Weights of a small GPT-style language model, trained from scratch on English Wikipedia.
Size: width 256, MLP 1344 SwiGLU, 33.4M parameters.
Architecture: RMSNorm before each block, rotary positions, no biases in attention or MLP, untied embeddings, normalized queries and keys, attention and MLP in parallel.
MLP neurons of a small language model. Each row is named by its layer, matrix (gate and up: input weights; down: output weights) and neuron, and shows model dimensions 0-255. Each number is 128 + 24 x the weight over its row's rms, rounded and kept within 0 to 255. Numbers have three digits each. A neuron's up and down rows have the sign that makes its largest values positive.
After each neuron's rows, "fires before" lists the tokens most often just after its 100 highest values on Wikipedia text that the model never trained on; "fires after" lists the tokens most often just before its 100 highest values on Wikipedia text that the model never trained on.

L21.gate686:141107117136106103133099128093150147144111122159140134105117146122128111080096143133163156123136132097079146129111137137100136125105101181134113142102126135124142117172090145120199132144056133118100164123101138136141148075148121149178116110113127124140138139155122150132092071151143153114085166126144151151177113147122159152091154123149115103120135135124147144127131088131113119142089132140104103103136100138142151132102118147169127099101097108082158091104143111155134110159123138140083111129128116118161126122143087111077155114127114090131166125157163116132131135129128101120149078137110118106150096124161118107086140078129143156167078127068134144144094137159115144112136128142145101154154090140126123123155148133106122131136157066111163111161144118112138178135107154
L21.up686:158120108101094111099106121111177067138153138140082125106142167136118207173098152141170153148121086142116096128116158169140109113131095168152138123169162162160122137136135119114123111141120106101146127133108108148130129116071160121090154113156215126150133148152143170121114124136124131125143117143122130107115136158128126134101154123151161138138114123122127120100103140149122091129110138133143171127120105141123145105136134169139148133142103095118121102151158084149133149113161126138091108120144173187133150071149132113123148131124129134116131069093122174145116114115094134141166121186112157092098158140123146154129129117122107128121118140099170102130129102134131108132169103143116132107106096122110091132107117128110132160088096120135089124164126106169146168154117128
L21.down686:097135107152116148120144095124109174105147134134139140081128113139127142182112167138163093164104126137164172161130089117088185124119114156115135081138110118135138129124136092103129129113163116132087127125113111120140100122134140180121060076149121138146101107118126085148114150113114165121154126129119142117117154128166104097153110111157128150137118108120173136127129161175102104124110074117110155096121154159153139112122130128153148122162160141068125110099135127087149144145118114151132138112171128119191086092145089136144104144114114146110089130136117151123154103141070120110107100110158139102105089158148149161112155142156129121107126143130148137158113206137121094125099176145146121089115132143123125095162134161129160139135108105140126134123118124143120134094137139
fires before: "12", "14", "10", "7", "9"
fires after: " |", ",", " and", "″N", "le"

L19.gate273:123130135097101165168100141112109136106117093185138155137120139123130112098107110080124122149093121076113149122091150125083128108106141147128096186119124157126150130104146148166104149127126094099184104084157107109163137160106159166089147099111114140138115105127121175104165121142132100108164098102128117146124119143133143114162122155134136089122127103110118109137107143096126152172117164140134133109115137123126136185103154156137158121124083110104142092125134118110118116142110158124146151167164164144191168121155134192121130116137083166131181120165133149174113125088105165143141148128124122107145125140107101151099129148099099132162108135139131120161146124116140156134125117116128123127144124117125129169102133183154116157141145121112096137171157131129121158110109184
L19.up273:110154128074127148127182131102140107122163076129127144193122164130105113128070137112143137161105118106071134096112152074097138139116139123128116146104109134133117165117159120145103133127125151122151146095129147098133136181155197182100141157092142150101133112149129135137130134173117141084141109111142093155151157142135140149150144112121126128112097120109133140167096142153128124165140139149137129133151136135127116119128108135111125104094090169120131113148139116169152097124159126128154169121106144138158149139114100153128139109118103088163092088148128147172091155100092124114125156121123102127153152113119117126171103104083087156087124151139079116140130144135165123126099147142159124137121141108141126103085123180109110122129127112138144155134152137099189150138182149
L19.down273:174086124116139148132111121111081096096144143108125106117093148135081100125131170112140080126113143136142111113133103113128089163104090118137167113166104113123140154121114137118181149154090163127117136134143118111121096113157132161122138136094177172161058158124115148135130128133097128126133140099123101158145134127162127129170161134115125138167165133106137128137124122090150152139147135125124145113159113086129121116099148129151108120084096125128133135134115112077165083117088086085125118151142128107143105153134119138160145124153079152144163128126115128136170142147082121105159145080121106136128140141130089106171177171156102108146099117155115121158131125155119188151092143115177132099120111121126129149138122124119093120158110155115180158115138166154112139130174138
fires before: "1", "2", "0", "4", "5", "7"
fires after: ",", " |", "–", ")", " "

L21.gate991:135141105129170110149120123072123162161162092114099103141110119128123111108107125149149086138147127156154131158107159087067137119121087122100156157144095158127142127118133140120121117101165126134092116125142145138168145123120097143110118122124105141143138153139126101107139156101163110154169151112129143138115123114104155137171129126102091140119170154082125154118123132142144162128146123100114124118129088157116130088130098111158139132140119071142176118131106107161102102113140123125198170125145128139086174061112131087100086130102138103123128116110127113146109146072103155140148117112198173108107149141185138078132117141148143114137112129132132104136150135133142134160094153113112145133153120079174134144110148136144138183120098122125135100175113118150143130124162129
L21.up991:166139164132119110147100179116144053128157116133107130085079149144086143124101111137127108111088113168119108119114141112131145079120076150136119156126093140143147150109154168135112109139105130079132128121102147144117092125144119135113115108106114135159125194107180161139099150115099126120139146138173117097142158147122123104110120132140109120134120110140146079140163143132095150076116127150093126122136141132127123090153120104167117146139155079102133117145158144150177155128143096121126153078136162152125139095157159103121133094126137177147099159116130177102112100113144124097120104119123147107133093132099163123080127155127151135151136160099139136107095150129123130173111146130136134097145114099097101086100115129120146150124099135119156170108104096132155083143155159
L21.down991:129137125119142155151122098127094120118133134123085133119132128115126094166172091149111133160109174135137070164141093141125132140094112120107117136160155142130104102115128086149095141117164148092110115162120151126150115146123137162148161123110129129168141139143133123114112136132099112082063123109124103119116139102136105086080126118136139158161139148120098152162132130153139109139145107118136140124158167173113144132150047114125168084129120134152118075071161089110114120108084158109098112134129135121148111127114092121144142118093134113135085148121123171104170129130152125149142085148092118104156153127130137088160151147079150139136128128141160129104113133111129120104125122132160148134146129090141155210175100141128138130117133083157105097156109099127160146164145115
fires before: "8", "9", "10", "09", "7", "12"
fires after: " ", "|", " |", "–", ";"

L19.gate1201:148121188092132122137128111148141108102123114136155147144095145170105121106133136099125117125141101113137088094120149111058124128143125102153148138182109168170103185130138131152090152117143143140119061115144138127128159113144122148081096141126092106112127122153132148135134164150093092147173112114157119118101098126158149096122113126108089122139125082090148109116157105172119078130128157123119100172133121129134133180138105103113143112116093131109138155186152133135137107081179187125122155143104139143112113127126123120089096106153118120130130136098173117126094097137127117152129106134073129140147163141091114121142131075151112101122104121157115125091149139131130105141152111146150098099178172136122134114153135125143132131165110136132123105164137138141158085147144125
L19.up1201:093127096108140135168183095140148108149083115093135139113103123127143131126131179142148111108113137104167155174109121065176125128132126119141128151169136087146119160141111117104138097155134149149218113149117161128108102121085141122149115110158136139083109125163134092129107127177104137090139121136118114117142121136096109101117109113117104136138118141148147134101118105156131145165143111144139103115124155137119131110129047120115125120081119115129113116141169104148120107107150154100053139125143108080136118140107134122129097144126151128143132077124086158117117112132136087082120120137129147089114110141169135142099146186134130107071112105078145107112153131152120093103132141128109130141148153099137141100136135127105120112147113130133173159137147086150151098113114105
L19.down1201:137093161140105155118187112120092134153109136140160137136097128098138057085137148117124140103149111185127156129105111130115107184108132090112121097151108107138158138151139090138111161119128114163142095134140111120151122123112153140122125108175164107100127150117115102093140105139172101135136158139135126129142127140095155132122133114099122121144136136113124131111137135143113113125100157118146163164140122151156143123129150112138086143142094137137117117149162126146135088125107139127137108122120114173127116106151119105141141158118167168157191123123184128138101157119090133178137139127089129117143157111131116149189129079127126147117119115146175139086119098153082117163139126137159103118163103166077111176131086095155162097056148105136122178115122133137136166113121110
fires before: " |", "1"
fires after: "|", "20", " |", " ", "19"

L19.gate681:144124114133154115108117085115109114150138101134085126138060094164142116119137085139141124120148135109103139099127129160084134083127156087144132143143086133131118135153106097140141103144129149081174112109116158166136131116163137128134094101123107142133090129131146154146176126120124134105097135131114136170088122058173158133149146122147136129156135166129161129119104136078156123137108146107103115134143128117113177110151186097140106157063103141118142154078148122106095134134158127111092104138130098170123102116100138157130144177102140125170126107172108130143097160154117081111125141183126129127145140129134138137115186122082101142134148105091151129158119119095118141118119128134129124171120160097176111116109148165122130114135112181150107103126114111137135098124131120
L19.up681:138118117118122156132129130102159106137163103119108128129139138117066109079141151117135108141102154110119156142073136135135146120152138136168141089121102144133160103099135124126112139124142197132143169136112144095184139136123170134160114102126143133174110139168138119138143145129127167151128131176119123092126127138127167112137157127143152092121154149137123167147114110077156152141142159176081146107192125143138122125166139163138168124087130156147105148123143133143204123148129117117111140136109108169149108115116139155093168155140167117085109095132126104124113089178123121154113144167122111107105137123120147119138137108146095127114128138108133144160093096118155090137144140144092194163088132131151158165104129119127148150104109138089148159158150107151133103114133160
L19.down681:146127127127104102153115129131114154138143153132091090146116106132066142132124168111169117100138121121156110143148145146108133123122142128151129132122146112118147131152138154126110098114147182119125147125176127108153169118167133100111064111147125144126115152107129152152151141123169122137135120119121117129184083165114129140173113114163151099086167082115158190131133116145115135139116146157135182086145133095179155119095086103182126081088136123131089161112100134106151146144148132158114094127158169137176154162129133117126170108126094142150114163127143135101118113098125119110140170109124114136132148149122089095098113126173090133149161134141114095169145127104118129078122113069152127127156151112121094111088152156119141147117111129105147138147116148158144119145146112
fires before: " |", ";", " |\n", "|"
fires after: " |", "–", ".", " ", " P"

L15.gate1291:100165144141099106085071109155134133142108151138114092130079141083122109126153137146145147137122154102142109171123138104093161148109129061116145146143101166126113128158119148123140193106122112128131104128154167157119118113103106118122138106148124107115122097131087087093143127145104131171130123169123120115140157146116124177093109116121153129138124158115113050092119164093085097166126103087111119152127099131129183072122132150153192083125153102099155115114104140136126132144164120178148146110167101135124119131167128119132128101151113086176125105156128135099128134170105143130138125136118142094153155133108129136117126118142117135120125143160108098157106143109102094115146128151134110088133088171124080142141116136110153110099123112149121125135123144154135137102153139
L15.up1291:156182107108128153102112176159113124089101146124145118134148107095138143139141117132129102124131119166135134158126101104126154130091100121130144173169098098143103092129120150129114099122129119133120115111118107154112127117105127082130155105069089125131179148130105107142138145144140119153137148104154133102136151169154134090143177114112118119124108130126099174112150134169109105082140104096132119135136139153098142138111139136152152103123127165132105155111168154098146124089135142136115147090107108091118116121104094141098082095111115117093148135095119167175153173137085096132105138097136163113147104112092116162172130107113096150095120132124117119121102114117107149082106124129125115137129156163099090095116115080150140107127081136145121067148072111174158092148112105
L15.down1291:104180101153110154135128121117102138111116136116131127119138146130118142138123144136112128086135143132092095129153118125108152158105100071151152154095120076131179097109124140144104081133135163136141171126145125129086155121116113117139131145137101124138123132135105105141126149131093113188125096095149098124134125095139124116183162093095135164103145177104110101117121149115118116154140111131132135152095125114150117129133130120086099106109137155134094146134105133143087117110159138087145150118117101143117137143089153148095115093120167093135176101070138080160135126124100097076094099116172104117125077137129111123147163108102129145145105122163098133131119078088179141095114128155126123151128134116135110149183104124126155121137141180122099143175122140111151149111192138
fires before: " |", " |\n", "1"
fires after: " |", "|", " +"

L21.gate356:092148192135137145155137146081105125089147125119111124147152119142128096141171138119149121114091187100132129084132122142125115149144149141133109178141144115111111180133116098119123153109169137052150144114134135140160097152131154175115068151170100131144146125094134147088159113157138150093142120112102138160106102104133110083178131117146080125133141107121095127144124127181096108141148152119123096139147130073096128112172166114141110166101140117123106143133106134134138112125142127094104102163154130150122130117135140141158168107136060114153140137140149140118119124089138095130135122138133134122147120125105142123123139127092098101163151138160080095122129144123127106080152080150173124143144108124117172151117116122169138133132088135121106142111091119148154130150154155
L21.up356:104108131095130149175110118123128091145143140136122106141111093127117153120135164126136166142109105067145166082121137132101106129145113171176150132149131107133130140078123166115138105120095113122134185117157126112131141151127141133098127178088108141177070068112128094116117107135142100134144138123088117128139142133167147133095137124127146155110145114154097156108137147115128136143108110143145164113170127115092178109098155152139089076149145170122138139104113114125173145112090165127135143089138105180121062130132106147111130170140157102104133154088141130164162093146123095139096124156104146141128131112106127105130134110125173120146155111089115125112138094094155143137136121135106156133143121150150141114119108123131059115125131142108145100149113148107137142151070161
L21.down356:119136122114138099148123113127162141105134160120145109114112152154092121140107183098122095133166105135167092146140136147112089125149126160138105134109127098139147119151144118112127137141122149119125093132122164091098136113127114140131150138133106131108153097164176190138075142178123079104131146145155095132078139110136078069106122159167117146075181120128119090131110129130151150126129093113164094151146141059167146142107121099129095158085128081133110143106127147119119125133099139112115122151126135151154158140162160135064123129136129119105134161080152077130106128136111186109148143142121147133132122141124146120092119167134148157132145130122142151097095079123114129114137128106165118131142094125134129113168117110099099127130093130128122113142122107083101136151171085
fires before: "–"
fires after: " "

L15.gate1160:137123140142111123126133156094093101090145139117128132145146112117165118174179172087118071078144135158116144135121128094079142120138154092099145084109117093100140143114116119118155110158149138146118132080142168142134131099144151123091106139104124103171095096111132132119109165120109113114112182105133106127138142135098156143125122113138116103094125138132093171095147145123139104110153182129130125111109123167136118140095122099145106139142091145126140124091130141112113109096109167096141119112135135182129076141119126147121188155118090106152099160132146143155140144170131062137113119144103126131130184084116120133135132145168121118117165113127119134094098107073101152134157093158147125127123126154156148085126135133142136102117125112163095126095109115084179133128142098
L15.up1160:142120123161117119122144116129119179128159108137130095122074139102118110140133120140103108120139130170138112143108076159118090150081154133114144118113126110120166124122100139151115188090120168139103143131142142111138099128161100131113088115103122125115155168098110136112132152156154137136127087119141096165161156141112128124146186107122152113122115120156155125078124101159091150138150131156166148108092106101147136129118084142134162157136124178129127116149142130160102170124109158114103120094149114116092122121144137124150144121129114094093183132147147183139159120160186101163194130124106157137119148141134130100103109134124121132095173136151130122135158128141117125157124179097127115152081169139110149145152126129139126115103151125121150127119102127093190059143092113
L15.down1160:136094139137143138101154146115095097111097133124109096137178122104158135153179129165091145099070120071070127153094105134120137158142109126123166105112111108119094144124129097152157138184111084112107137106120081143165144118139126109140110081143121173169149117115130131140151130128137141140190142131122122150085103131119105153154167110141157121123122138087106178119145157099128140113150144126148112118141110132150119130099136168122109131106131094102125121094086102127125088105132099130138164124135117144160111119120102127107172108142126122124155115161076124132136118163127134111073140156152129128134151059147123124136134170138095156132152113131161121127131120187110109079145133144166138133151131107149091106147158108161131128129163123110131146103096127107097121191120119
fires before: "|"
fires after: " |\n", "|---|---|---|---", " |", "20"

L12.gate1240:121134124086116114164130170103113149105079139112098092146135151129159135171160108131155067134122101111114119112153111146124098144156097107153147096165111120149099123127131099131132158114110153084149130091107131121175109140109164151121117141100147107152117092126101109114146127143117096121138120133155136143111163131135124163145142122173120121140141111107142104125154151144102135116109178107149101122105108101121141161100135154173118137126091107090116123116118165161134134126120097145112125147129097115112107118129052103132106143161166119136135119082099148156130147089118122092134096136138172098127156100126128174130138145142150153066067107114103122063118102116142084085098123146125120117118135131157115113106158135145146090113159132172123169143122179132174129130149174
L12.up1240:099129117107106173101174095113141133092108116079127091097110113138128117126124078122099123172095140125103124089112116113120095124133090102133150141137140119149168157099152141113129148073129152125125099120121091107110161176147145171110142171149098108095133143098142125145084116159133138142107144090120108123171144138163107152145112128142127164125088148113153158128118120141115147095096088161130174161123147141105130193142130133104152136121115127125077138127129119140128133082135103093128110118166107142109150151170134128145133084122153104123118105132113146112125122125125163113135185133118145144131104187111144120120109120134123170138088129077141114072105106119104165118118103121113106145124138130106101128165156121126143126070148153155100136127043134136130122091105123
L12.down1240:114142110109144133107097147120129137107158159100139112111161165126102144117128121133144105137148164116115151113105160115160098112100121110149097089148127135148167139109090131103126165129088143154135158167100033100115160112096135154125112125107071108105116119109108079121107139112159112107143127092100133142172136089126103105104124176109122116115143096136133178126156133177174131145116141139108132134140157039094117132158099115091146137090137138112117160107130110150096140085094102159099126107138104096140136085147125116126133090129149100124110125085141112112131152185106141107154161137126158085143128138133149137116106162116115135134130109121101111104138128101099101085118129123132112124113095149079147128117161103164148134098133149139132116157097130117085129114136129
fires before: "|", " |", " |\n"
fires after: " |\n", " |", "|"

L21.gate589:087130130099159132127114138108099150130113109141165113132149118144103098127161160138154122113099138127086115167123122123131195140110127156148138131160081130149154111117104119116143116176104135153158112140106122129109134119134147153113158104123125190162141131125160124152124128115117161126175097155150149164119148152122141127149094111118130128106165086145144130096148160143155092128093090177182136126147148098080106183150139131111129107092150161158098100157173157139134140083109141089128141109125161123120112141128137066137112089162113112113128134145137141141109126133105128136123105139084171122129117157142115128166177156113153147129150159116139162110105152146138104097107125132166137135106180183135117116130149104096099092105161134148110089158158117079131109098122124
L21.up589:125092152176123143140131139158137113149108071138101109105117124124132149119108091130102123143128130107103118138099133158162118171100143112142169096119144142118143121125120109099125134129161186106130148176147144102107123173117163119146103126156133128150123144151123139053121127109164146105156119129120144164173125108122117144178113114148133120148147101103120134162094112096116124099161114150202134110110115088106093135096111113118109114131157130127088154132156116116113121117147163157122092120149121109098116115108136119159155154140135145123155152181149137152106084104112126116149142100103156153160096131155119170153127161166128120127096125135148140121139116103085052105158126067124105081129145120149131097131141143121102100094153098125125097111100163072110107154117117
L21.down589:124123098138133098115116113111161093089125153129133123117111129107143158133172162137104127164099134108117091125138121141129141132087131109115135137121164147166146160089134165095114119101098135115121143081049114141126119091122131124100135129172173141097143111140135118123085134128088104166105127148105126106102140173126158092118147144129123095121114148138138102161138127100130102100127138129147091145124137114166150112130127148160140156111141120114128117114089111151114153139126110143139086127140128109114093108065135099107126171085143108066180131106157119137149118093114147105099154132137091093131152146143062082134082107140095154144164092160135171125134127123143091093150083102150164127148138170133139143144098177169155130130109149128109149158144123165127123126109148
fires before: ".", "6", "25", "1", "26"
fires after: " ", "|", ";", " |", "\n"

L12.gate247:149131163112129150118137134126098096127072126138137172154143115152098119159165112176136124140169143102126146149125098163122092137125141116095168116149073124128169139085112144096130174157120113081137136124130151145141110116138106137116175155124143109116164144095136165163149098125102167096104127107144141162118141146134094143149124133115115163141129134047131122099127169151131105092132128054139151161184136154175113152144175107152135122136137154138138098131135091141181143130127151145130107116133147144147105106111127168110133152121101123108090166139152163113102129132135107112127156089125155121131086157145092124130130135117130125118118101155092170131160108107152099137167160139092140113104098109136161137077139135125125135132134183123140139131139127127179130139100100
L12.up247:146123077149131144128113101135117148115111081141146115136097136130162127117126148095125155120129142105131111111148194135100130097147134137139142118135093150185159120110126131149134180088148121157112120149161106112157163168101162131090128112121093164148117107156151121096139136208165101130125095107141155149122143155148136146147076116088160112136161109153114124131143132161139110115128093122158141094145153140095128088135113168105133171132154187144164122140116162117087134103130130147098125120132101145135079133118118141178148125122126139175071128114099117121109135146140137134147114149080151078163119089075136147095131120100133130102098145122166119129114108170124080139160129134104157119108119124141117149105109131124105131074140126141161145148158106101101146107128143
L12.down247:087115149103136133118179119136113112177140125161109123116122102126160111112076111122120133158093101114146095086139164148130141107124156089143102133118143143133129084125117141141136108129127099117130139153153155110134154136097111140133124105146131152151080124141099100078091118146155069147130118099111169087103056171086140170095106124096153142133127107120151127147161157146120133125157132118103086162116119122139145122136105126144138142123180129101143175111154143125101106153131125135114133129131075139094087154096124123105146107135181120103142152152144138099173118137105152113098162122134105157156137150129094142149101069105141095119163116148139145085103127116108109138130073153145162144121121163125136124153146138155076078102169126126158116134129150130155094133149132
fires before: " |", " ", ";", ":", "th", "20"
fires after: " ", " |", ";"

L19.gate630:122115092113112111151097125123162154126155113153124104077103173122138161174105120093122122139101104154177106136152111147111145101118143121129148137133112115141135138099128160133124131123154155105094108104139140110112161079146136153096128132162103174112141128157182150100093168132100128100145120152127141096178135153177166162120134113149107120079134158129133101167153146114129163160122069159127160092104138095123077100141096084097137144139141136119134131155096119176133157113166140147139124107113198141142122145088108075137116129107115107136142103150129135080134113137108137143117128136123161154127118099167107112125153142123135143104139114088153091096120141132133100147121156117158145106110118120140132086110160155122153191144116117078137168143158138119129131152141138
L19.up630:144149140141165158097132100123107087129114152117130147166139132121139164155120129110098162168144123137133136119132152127156121145120163123065121154171105162155150103092138170080145140130122128131144156089099102106106110143108120128098135118161103131170089122111097131155115113142131141104162161094150117129150143133089099214132123115177095103115154132154127132140140118133124106148149174145125112152125140119086106104086152114119126143140136114123144088144159120157104102145169136151179146135149114122144120132121124137181144121150110141134168114092144109143156148161158147166121114133127167140127103103127182163156126150119170148122115106115140151096112141112079115090165111116118110147138139098115060088118114119127151124086143140073130101098102107164108131105118126
L19.down630:145089129121153136185098127137122168133115145152131158133141144116135163142109120113145155148138117129152119137139118096117120092143103163113155096174125097144122118157116136122160115165167099089106056126111085123134181124138131100134095099179171131133139121137177102112101112163125121129171174145127137110157123171119148112126117129147138130119151128124130118092123152105102162120140107119114136115096113116149121089115108104128121132134148144146110121145093114139176191153160143139114116104143166122114106097183118131088130144162129148137119121116114176110134123161120138104130106124170164137146107105131120185113127119121121116087151201105136145097106140157158119165160122102145107116109119100141115092132182152145115092142119113070103125161163135116148111108178143
fires before: "6", "7", "4", "3", "5", "12"
fires after: " |", "|", " "

L19.gate1183:112114128107131088113157169081129153079104102163121144140127175149146112129143121100097133139119109145108132111159156134119131120081080107106157125138125104142113134104133126080030146110107117123171115127127134180127091125117137086128133164108145112096140108125094144148142074121099105154130160158176150135144108114121135103108124096095114107160131151170122128114108083149124095096148129162099158132159155180132151138155157132166120114155126123087098137109136126084144180129144130123135145103152157113132130132117113166168110150128115139177131130162153139157143137080127148152132157133152131102139140163114141132140162127166154138124121111145108136132104109149111127118081105129142138143092130092139142128140141069121148137103133177159111124113102149158126135146079146
L19.up1183:098101144123160096163110143087128153122078120121121158125138158109161096122191134140112143126089168134106135087141174114149144122105108114106174126124117088119061119133131199137067134119126151144120126166121124137161108063147134143108124136117153101093143140130119161123122092154120145132102112120136134129110138136124133122127111085122125112133106127121112121107132118147072121149112119151108141163166145170158128137088150072137097140109117129086111148150136140113097133136140149112140135150139184131120114150138148156155125138161141141145137122138120119157122128167102139132126160162143120127189139081097147175128140165157126131109152116103137113089078135122140128132138160139178142109086138111121103096158117114139173124073107181141139121126133137161144168120109155
L19.down1183:124137156146118100142131122106112141114142142105116136156102114153081111131131124102118158111098157104092145098125129115137170148074161120177118148141133133146133110140137162125119153104135100141143165123127128082093099124152106153123117125142117097159167116146090109138108146150115085107124112087123141150106102126152104125140120100168156121151112119126096105126128139132120133155117186140156172125151102107120107155081159102122116104126122167096110141120130122124061110130106131150167143158131137146134133118143088090146126168156135146088103132070134141151162100152138127151136122153091135119102117138078123098136154097095158186122079099139164130163101098097158127177136164116153178138133119103099156122119082188124115172148126106133113121133161176153137141136137138
fires before: "0", " not", "1"
fires after: " |", "ill"

L12.gate231:126110142140120121106141135127107173159092140111126149140121127132136087132120112094137135139159196080141107127113149158130135104110101082149129054143137104127148135106127099121109135094155134114122166146143117141110119134098121112170147113147140115153132187130150107173124117094102142160142147128137113085126147153121116138116129113113063174155176129133110098108096135147105126080111079120140110144168100100128161117153092107139100103140119152106133120131136142164116120114127132117126116121123135147160076128163099160110129107151110157140128097116155133136119097114134147120095110076166129150201133119100084127161091097133075143108106127131117125156113142184126145115109121143174102110176103108119139144126167144100126182103105150146139170111121149144159125133139122
L12.up231:126175166122132131160128137115143156131095118140128152145130131142134129134151142118137193150168149112137128057148165150136096138137169093134100133165119154137137138121146147121131156145163133099130135160125137124087159149135101108162115162164156142113121100089083123122112069130122136165160105111158079132116099121166133140092127134124111108203176124136126130139132096089099141137138126104118102157172138124117121127136074139130122132110115150108109165124151152126112154111134109076128163161142112107103105172097148157114109096137136137151100117130152158159126163122099131143119135125124122091162104129150090139096144106148105127133080084143108155157097091130099139119145126144094117128146157107111122126097115170125139123156082127052108102128147131155138145114132089
L12.down231:126127165096127115104175114160103106143083158155139138126165142146131166141102157109143127125119147160141119112143095119060120158116136123118112150123128162118137163148154111148093056144111129155135147156153096095157140107140119107129136154163097177130111117122102132125097102137140102144121146151135094089127109147160147084160151130143120134149152149093155144138126120146128102126134150136096076199145143124127079130141083146120150124168108138095136136120126134097102149124133105113123161110124149143119110157110147102107147109129139121150122105149158123161175136135068135162147107120154119105136101133136090139110152141130176154102123108158122112129080148095097107144181118156147121121120129150070110092112130145084129081105106132094141137106123138088134086100120082
fires before: " |\n", " |", "20"
fires after: " |", ";"

L21.gate119:107127107141135162144137128097110076148122044132097111136131118096066111115159151134128132098148156108114119106114152149150116139152119150123121143107145079099138132100187155135076149142115101126146121125113094114114142126119121133089094170134136119138144127137164113147128147125113183112127107131149154119157150101155123156172138090104104090117111155081127130134083118154102101136116152125146168161161122137122111141139102119113141121127096151074143108125121130118133134148156080116152149114109134137133134131132108127163111126136128101149163193115119096144148168146130172137127122127130166078149143107147110167184141148126184117141121107153115128176136125165115099126121133147129121139135095111129150107111117163103096146168143120117137163153101182167065129132131105
L21.up119:107113138158116105125184105098147136096164128162105098142149133123143115131171145107131118148120127173155140107150123132105132169123087087153180158108141137115105128132077144097059157096128166153092132141090128120129110072175127146083155123121107141139166120120106107106102123121111144098111109079145136127143135126129096142142134089122136127146107152116158128151143125143086139172171127118117143146111145134132108149113160089123149128157122123107164110106146125097127102134116137146128124148130092148108142102139166122126163083194119140142135109124133132160093168113149105117114137150136131125122132171166160090122140104114167091115116150106121151152084105154128123166116111141132051126172152110168127153131133156152119151135096111101138161071133129131111114094144135
L21.down119:123110139074108139126094137159075138127131133146096108138143147125130128149136139099153139152135134069109088129163119080093140118142154144164143135119112101162153117167122129069121125160160164139082170135102088083109120144137148153133125147102100111109132106144138116149173121122104175122123126114108113148127132120217105125138108142154126118131108113145117175097132125115139114091088100120113148150111117098099132140122135199106117141162128105140120164157131133135119116088175121113140119186111158136102111093116110112106125094152123110165149109123113141100157147166146168124119167129071148130099143137156138115124130090112118173099101148143140103160131117118123100112143103108163104107093112115123119157174100148081100136110157152108121123125136127119143137149129086
fires before: "0", "1", "3", "2", "5"
fires after: " |", "1", "3", "0", " /"

L15.gate854:117115112151114112087133133135152156147155145116146113115175143136116135115109144098155133110128133116121138143055100077137103118099107151158137151130152130104128134148141176152162119149151091145124134139067114104111122111176166088162128128099165160084061128115150117099113133092104135130148121149150179129124178127189131097083076103132145137109160148135125145127133159124103103107136117101159112154082100134122145084137110107093116112122146134101097122112130151137113126123159138104178131162150143110123148137151141153086160105111119161120146127088138136111135112137163089095114091126146115123154167126166102124131159105132158160126152139169155094099153102134124109125110146142140116151085150140118127180119133112142119118153139136118172134099118116127120080108113164
L15.up854:101137111119114116132137076129135101143158152118145101078140120126067111146107160150112157116170111175159131128083134140095114111115143131136165116107059139126115148115134165132132147131162149106115116086124108111118123134111105112092135122122109128132157151123123112120126078111172119158165155142148144095136170139144132111139082158115143137094138135158154132174138111140112147105070127192112075102111106140115092150122136122151153127130169156126148172137149114097114164137157132127167156124151148101128156127123121164146147142117167196123094141148129090108109138122144106155126095084155127139119181104135132169139116130109128161105143124084163127123141114173116132128107098111099128106129090084107140100131173136110134120173146118080092146105125114124141109111127132
L15.down854:092123174153095130112055129104067107101100112139156180132109148139147162155120130101153104139155130111169153109108111113144093125128112094116121126153146118133147081097132133121121112133124101114139141115137143074126115158155129137141123136167167102137122090116121113155111122146143105098113140124190101111129125127135121109097155125163128145115133156135102145101099132110098158114165130112135151135169139144167186110120085115142085153132138130097142107110102101110119129150090164144126128114100094149085117145139100141122125137126138099128169084159134138117120123126178186142136152118130098131121066116154156122090137148150132109108082124150138164138094134139142152129171125102121157163131120154149093138152045126114154141141142171137111139180144122121119141135142124
fires before: "19", "20", "37"
fires after: " in", " of", " number", " to", " over", "In"